config.toml
n_head = 5
bias = "none"
parallel_block = true
init_std_down = 0.00431
optimizer = "muon_variant"
batch_tokens = 32768
MLP neurons of a small language model. Each row is named by its layer, matrix (up: input weights; down: output weights) and neuron, and shows model dimensions 0-127. Each number is 128 + 32 x the weight over its row's rms, rounded and kept within 0 to 255. Numbers have three digits each.
After each neuron's rows, "fires on" lists the tokens most often at its 100 highest values on Wikipedia text that the model never trained on. A number after a token or word is its count.

L3.up616:154130132160161147121120103182156120095135182096102168107099122134094156140206112109111145100079188168146130173196169138164162095111100055093125138060187101106092151087153132160115130132093163122116103135143061161120074112175145168103134159142123154152097170156139157093076117151137128119116112148124151101123130133115141168166158110168121133072122139033156107123092167167139146128112
L3.down616:105110063092055115113094090152140137114091129118120119161149119148170119064119130097142077188174070061121086155075100147147074159118102188150167112147105165116121107165106115094153080108136095213135078124139191083154133073122130085119091086167110181150162110087110110128135089139157098173148145116158153145138142122148106106135131218108135087184149111183134149130103095115117134103139
fires on: "and" 33, "el" 15, "w" 11, "ak" 7, "e" 7, "il" 7

L3.up453:187142144132103119109139107111156086095143110117115071121106070198170104154172128139208086142104183144179135107119128177145127140182089125189113160156146135155157148158172076118139122124172134109075156128089126101150150176173094043153177110113103115159086142123155135083133170067089128132167111122163169069149092057134147152164132111137143121109123125157137101176103067108126110092134
L3.down453:139144118055072197140130123160117090134139102149149158108170073117108145108129112090147112130185143055116120101141153111124144153142120123138157187060168113132117131077138107131188168110101125201207151123076139073064154123172127134103142120144128129115142089099123088140123098158076180138134168160150123099115142070158159107154094174161125079114136172139135134106107111154173136156045
fires on: "==" 98

L3.up69:108137145149142133086099119141136120156108139127136179146112119089134139094104105142156142133121165106137129137105151156172109163153145132141127158147103123172168163171144067119119168163070140118085204129124137121076170138186097077143151145071083127174105127099151157163087106157087060202131099123093110096110106157169172135101160102157078102060053157164169145119107100059140128135125
L3.down69:106086147077102099145160125122143180135168137159110079119135100099125101139101151106176103067146171142158098145130141120102087137122083137148162142121145108116114147199117118101170147093139155154129109120158074163115140158135130178220136097146157118128141114146101054190081155126113160143192144108191182103195138116120122090142166085139111168230071133163070108157120114145096071091172
fires on: "==" 34, "===" 12, "at" 8, "ue" 6, " wh" 6, "ce" 6

L3.up489:090120107168127164097127115146112188129126111173119098119090180082080139128136122171146125088138125187100078084104133175073161120067077171199148135112101116125120150158118099089130200093075114147174102118122149077188078126161153093179135158071097151118082141132141096166062159123059112113099117096176129175097163102127148127193148160129178122134100095118148110177154089154120159115148
L3.down489:141145098109117108125121130152111135059083179109145153159110107086132050133089154109168164075133104110090140149166145098146139169131091165153095126188136126084127042077100115100136136117192160123104156125093089132095092178150166168114094096156153115101164125114122176134157086098087114191125131143132140143101128159134105128125122155202149152140146155123136164078145144146075126109101
fires on: "m" 17, "c" 13, "ment" 12, "n" 11, "h" 8

L3.up20:115094162080199138104112157156133152048119099184162154118122163187132121126133134131114092134130115105110132085151125105155137131179134131087107145023071081152160144128232053159116079137105143232174159126136124107113085131139169158109157160122109094162137096146114166091131129112119193135068147112159169114140148160126154131137127093054123109130129096104128114140110130138157142111086
L3.down20:116138094163081159157141087091164130148143138106095100150148105056094102151049152123155190163130132100053138168157098130076121146119153165164147105059120132034140176128091183101141110127145115165132066130084123171072072191148117116146093121103131130163157143170083122158222128123081117146174112142108149118131141113106121147079139148147147118124091122143139173109144149112133125188161
fires on: "ue" 33, "ab" 11, "u" 7, "v" 7, "z" 5

L3.up368:107105190110138088138125140189119139062081154138164131144162115100168135155147147112100153092106144112155105129140088107125121154138154141116113100110078086105086136100075110116120120153147140066094123110148128135138064118174078190123174144128163141137163067156146116175123204111118151107076101120118139087137101133159145123140102203157109137102094099070072102105138110225117204165155
L3.down368:141142057062082093105171136127161120203157111161116085112100171048123155084172115116081095168137115141119065069160167136134158118098100122063120150132137164133186112152146117171112122082140138198152114116106116094139099099065117177139166101132162092139134164189095135134126140156149176208142181154108169133147158122072117085126115110133151134091154154175121156096114117095141085083093
fires on: "it" 34, "in" 20, "ot" 8, "on" 8, "iv" 7, "ar" 4

L3.up300:167136130152160136141169133146114165109045085108170103157120142128093097158146074109098108124202123080123133159052057064180179136146116131119105159126098130111098143102183140088113093189131061113176184170063117147150169112098111121091085104164124136169161109153109036125147161100108134112102128174107118100139193151167153105128119101093133117150095129165119089143077116140092093172126
L3.down300:138150124160133119111155173112084180151062135032163110143161159079106134140146154109118102110089060154158194140157130156089113071087116108146089145149143142081125063090143103182122072150073111189111155141183151250149124117082150127122136169119115128153173132131115140082114098128148063123096097160121181171098135138127139153111157117068100181122166065176135089145128153141113141161155
fires on: "le" 21, "ic" 21, "ter" 11, "–" 7, ":" 6, "ak" 6

L3.up565:174129095121083159112068124185067176151090132078112120112148165181109158135165129061135081135143118127140126147168113102104097138131067137142122136144142128167151122078153119171136076145140171110111140140156133137168141127169103109136133098171168159097097170098094088116099130077109137113144130152129105120105164158029168126142116121124171010169148099123149164105088176149077136141155
L3.down565:104137135145117083145126102107133080162126134083166188096151132088095125160134073178134174134188070136039187119136123136127211146178135116099139128130111137139174149082123190122193109108150062101178077108096163135132134148123160168134190123101140155086126129167153130124168108198164083155105147099105116084133134126157109120130117098138098136074136105114085192117082133122154137168102
fires on: "o" 70, "en" 8, "le" 7, "ent" 6, "e" 5

L3.up336:103079132102120162175113108129144119107057158163108172152151110104147170098139135151117109196114164137073104143126144120115107107121139148146144150081176124123134140115100142158153124066168153132078104155103117113099110155134056093155151114175100135141065169148120123120062142109139171150112095110160160169185109147168151145166132118037170113115168167062151114092115146177147110156069
L3.down336:115143146095077162106128178175124111078103103066124059126120119125102127116105134081153166145129097165167155084101102117139115130102130145122129128152052101139121135155116055081102110094090134121175216117162134072143108085113155161134129082169160213158123119096156149124166120145146082126131159144210139045134136187146118126148118139173129156132076088130073195135140156126148163076149
fires on: "le" 21, "ed" 13, "i" 11, "ct" 9, "n" 8, "c" 8

L3.up422:086120148107158128144140110164117135117127125130051135140123086140198142109122145185125120158171181137148133138113110105090162149216114143148160066154099128148122051097154137141107167182098093109169049147120130151131132150034155142179111141104117104104119130109128091138097152108130150114131087143125158138144138131106125157175161171089164107098079145087067126171099201119102135174094
L3.down422:153154136079098147117113160166154096183060141152152084091153086120102100163126086096095124120133110175145183134150160170143125071082131127105138117119151087150151125127125147147141132108122108060112111165140115114158095120154163124140157175120163142116111150171116115095121168095141138125133101112117089132144095123217142087098124095173070178101205153153139153106124148121186071149136
fires on: "r" 26, "e" 19, " |" 13, "and" 10, "le" 9

L3.up270:163146102072156169103114118068110185087165111122154105137166156088067187134104113106164125111135106168164115184186160119160164182086124141110096132117150110141121090174115123130145094148116119067150161166137128113106108134120135123146177101129136138087061108114173142124137129126157116136099090145126130103157059165142129124140173159146067165100111169103103137183133142150088137162132
L3.down270:123101151102134111134123101148131129174183144097101079137124126168127157146122089197141169100090154164119142149148129096127208111117113067180176129107152132107114098092147134067144109093159130085156168127189045129118089074173102127089092098159143181083119126107155068112200083155164152108110152082184125100102107110119073116169133115161183082167166128051118142094120137134174120092167
fires on: "an" 24, "ain" 12, "ub" 8, "ant" 7, "e" 6, "us" 6

L3.up617:080093124132210131130092136197168180130072121183171159092169122153103149114121119135117137157091084137137079085097110117138094095081138139125151095154189118156099130120117086152123113098150131063122120203128143147170092070172160089118107093136095165137093147134171152176100149195131113120148168136136120106168124157104144157149149094099135127148124174093135123111119141123142193075085
L3.down617:113115148203132095151118118115125118040161122162061120175149090100097175087108065130144061101125123064160154125122159098107148130185128096206146125105150124096138162115095160111122135168053123145121121134164117111146158186128101107138124159117153116151183104125192139081083167115164113146045126124123131141159211144131122096091156114151118122125117143089121150099127123099098122182134
fires on: "h" 32, "w" 15, "et" 8, "ra" 7, "." 7

L3.up598:200103129094065147174125115112107130149118128177198100195119126132097116177107089084113149114133101086098119118163081189126128175094082177141170114117149136094139147070166101158133181120121112083161156120085127104168100154132139064103109098139099112087130087092112122097081103119156180110160126134070116149087099112122162119124111078183084172119151112107170122116148109128112201181103
L3.down598:120099087126146092125171109194183089123122111153121174194053142098140130065125190066071115117146137163157130146176111102064095127076098126098120150165127091104172188127125141121107111124140112152084095153129145106151135191111094176092107112119107108179110161089163177089099153144130111106162068152173153158122132155126120153153107128091128159100138127136104134125120188192177113129098
fires on: "ig" 29, "ub" 27, "ic" 8, "le" 6, "ate" 6

L3.up284:174152136185142160077123126057144209101163176178107147135149146133181117161127220144137110157167093211113169131064096122097054104123097128122102143117131118097143114113127166099057097163147178096120110135113174104115155130136070140091158151118059091080098105118139085118084143119165152160091165117119151109146125114065129141135070149139121133100159122113108141146116139151198142089115
L3.down284:167086141138088141168084094213081096123135111126102114069088084162100126140100127120084220111132097138131121090119142114135168198156120141140151147126127182126146173123139057179128086127124163091147128109106079095104080092097095179167062095149167126115155097129128120127140164110165115123111125090095127167165104105114113147150149091147156112182172206188101147091157123168064112162154
fires on: "-" 22, "ud" 17, "u" 13, "\n\n" 13, " of" 7, "=" 5

L3.up458:133119102176157167168151142144162099128146135166115131169079162187145146159142157164183120103187171159119137107100155153080141094129132110163095198101158100071145062082104107086157076110110121050084160149143115139112105121081124163119147131126112113166103107060136116084088132162123136110119052107127101097138171085100128126139180094083096113149087153069105112174140155101133104163102
L3.down458:165163133072175094062123117083121155113076068130092042161101153078103174140135136110131139184178154194111153132096142161145130111147151096108129077151117119140136138157140111126115116109168199137144127142131186148106115084182094155120155153084106111127081174157082175102100131091081098195121126140067087149100086168153158101122066130133099154138135133116142114145133139088084172112123
fires on: "ed" 42, "il" 18, "n" 9, "c" 5

L3.up359:112086140163171173079171124128120126123142081126073090118093149153181117117116131101086146146137193143125101125105108089149089152080086141117124089153109116126073161128162090151106072174119096124149094121081211177118121101141117156096106117119158099106155134141103139124147183098079164123142154117076080106132162133124126071090076160162152138142176214116127145135141119159116098153118
L3.down359:147103154168151079126116124089122098173189132127179160156148082126189129106114085065107150115156081140092174115187128121156161106096176139084149132089161100147160126133161137100139088085117090125160139122198131174133148085120098085144150124130168125148172136150052138145144131112122133157132114086104123110117089120090062162125093106134118165126155038133127120166107075090156122113141
fires on: "ary" 56, "ar" 12, "ro" 11, "ember" 11, "le" 4

L3.up434:131116185106168142123150094056097113182158143114145112170151199129178115079084176115142142149131070135115117127136109176134094121095120144138121115126156107090114074122103149177088122147171060091102143162077191141167174169118147148090158120121142147156161146127139129100072114180088102188149135136160091135111186138078106106164143141153145137061101096130107228151083143114183147089089
L3.down434:081161105084147144192105118184123136101088073124141126159076068142068165163140127167162095110127164112144105106079125111196136182146126075111129183126122204144081110155134122127087139189134129140164084114100122107141078134177195181146135086164144094168087124103142086137143106085179130076123118143164175147113138150121125188129111171090120117130107095144105095115073042094187118130129
fires on: "m" 18, "i" 16, "el" 10, "est" 9, "or" 8

L3.up639:103159173108160138119126111064169079133073128176111093134159148119087124150089103198106139111134180157099133138161137158146123135187204113139083087060136116095104123174140150066117136126181091121153135155102124118121159090096162138107105113112135168131111069129140062105169102087150153143098092137114147084117153117065129170156178139085127114158113164106114106131140128145159060136171
L3.down639:137158138107125118098207162140094042129167119097146095090150115127086133137093138179094146120125149115122124091122183171155092108050136118101128099059140111122080131162163134121096120140116136133187086106141160129152117139133094135132195150084109090156111103170164180080148139133143103129072175119142123117125188133167102170100156115199120090144082194150078108105149141189162060165096
fires on: "or" 37, "'" 12, "-" 9, "n" 7, "=" 5, "ir" 5

L3.up165:093164200127120132148128139114111178084089133098096098146132196102141037105090110098140143120101185162088119093176056136145133091132123192173123092112116140118108134106141157119132146141156113139159185166125156124113170140135087152094102093141122125167074086159118117110127144120143123096073098144145129128085076129091082143111209124073140145071144229131133159142037133122086144145145
L3.down165:153150099113095108098075140099148119143137203165117119155160144143106117143080099140099146055122115124089149073131098183165076119128133152119070133188047173116169167073153143141087125191109099082080120109110151116117143118134141157130161155133118176144146139136058106109211108101159145139128176148113105109154134169103086126042071113120137165150090125157142118132170075112141096110202
fires on: "re" 49, " for" 30, "le" 10, "ent" 7

L3.up316:131121100173135109122168114082099111090108160146109134210044204134135106131132157110143192144111075168111122109176101135148128126118105166173101130142148141116120126062117145145112137116098090098116120087120085197135155142146158098119102140076186148116075093142171129112132160113176148141117100127120155074138131153099149105202072166111034119110135145090113184151096116143080154121119
L3.down316:115149076116102193137133130149071161127084120108116123145126077190103197071116101124106116131119129099112139142074106126115101073146164170208153108133160104189152153158121148123160105112101160145182131105172159169178093139101090122161107135193029118161124140108096086099117125162122146113138112135066130122153124095129125143111106109160186183168113106182151133175066178171121074139149
fires on: "1" 18, "w" 15, "e" 12, "7" 8, "0" 7, "2" 7

L3.up613:134103154118099196096131117131120188074126104149190120125150109151169125170184173069081094154129154115147111122145102152136126087150145113170101160081140136131141109150133136187074101142143151116159130209144127127136144124122150100117151082144161127149162161135086151058129129127126121189123112086144108093217153129094193097120149081193109099087150076165124127118093154122062117136152
L3.down613:116141140159148058168129142134154144108120177132119115145162069144090171122153104103157097115075108158158153169171157140106132183130170047162130116141148133128155137120106089158185159122141116065147120128149141110098140070132143124110126105143115075125108074155168116053127131102128099107162149134083118152085069142158091158132139093102150139159111172156089076148147143171164162157168
fires on: "ame" 18, "e" 17, "est" 14, "ic" 14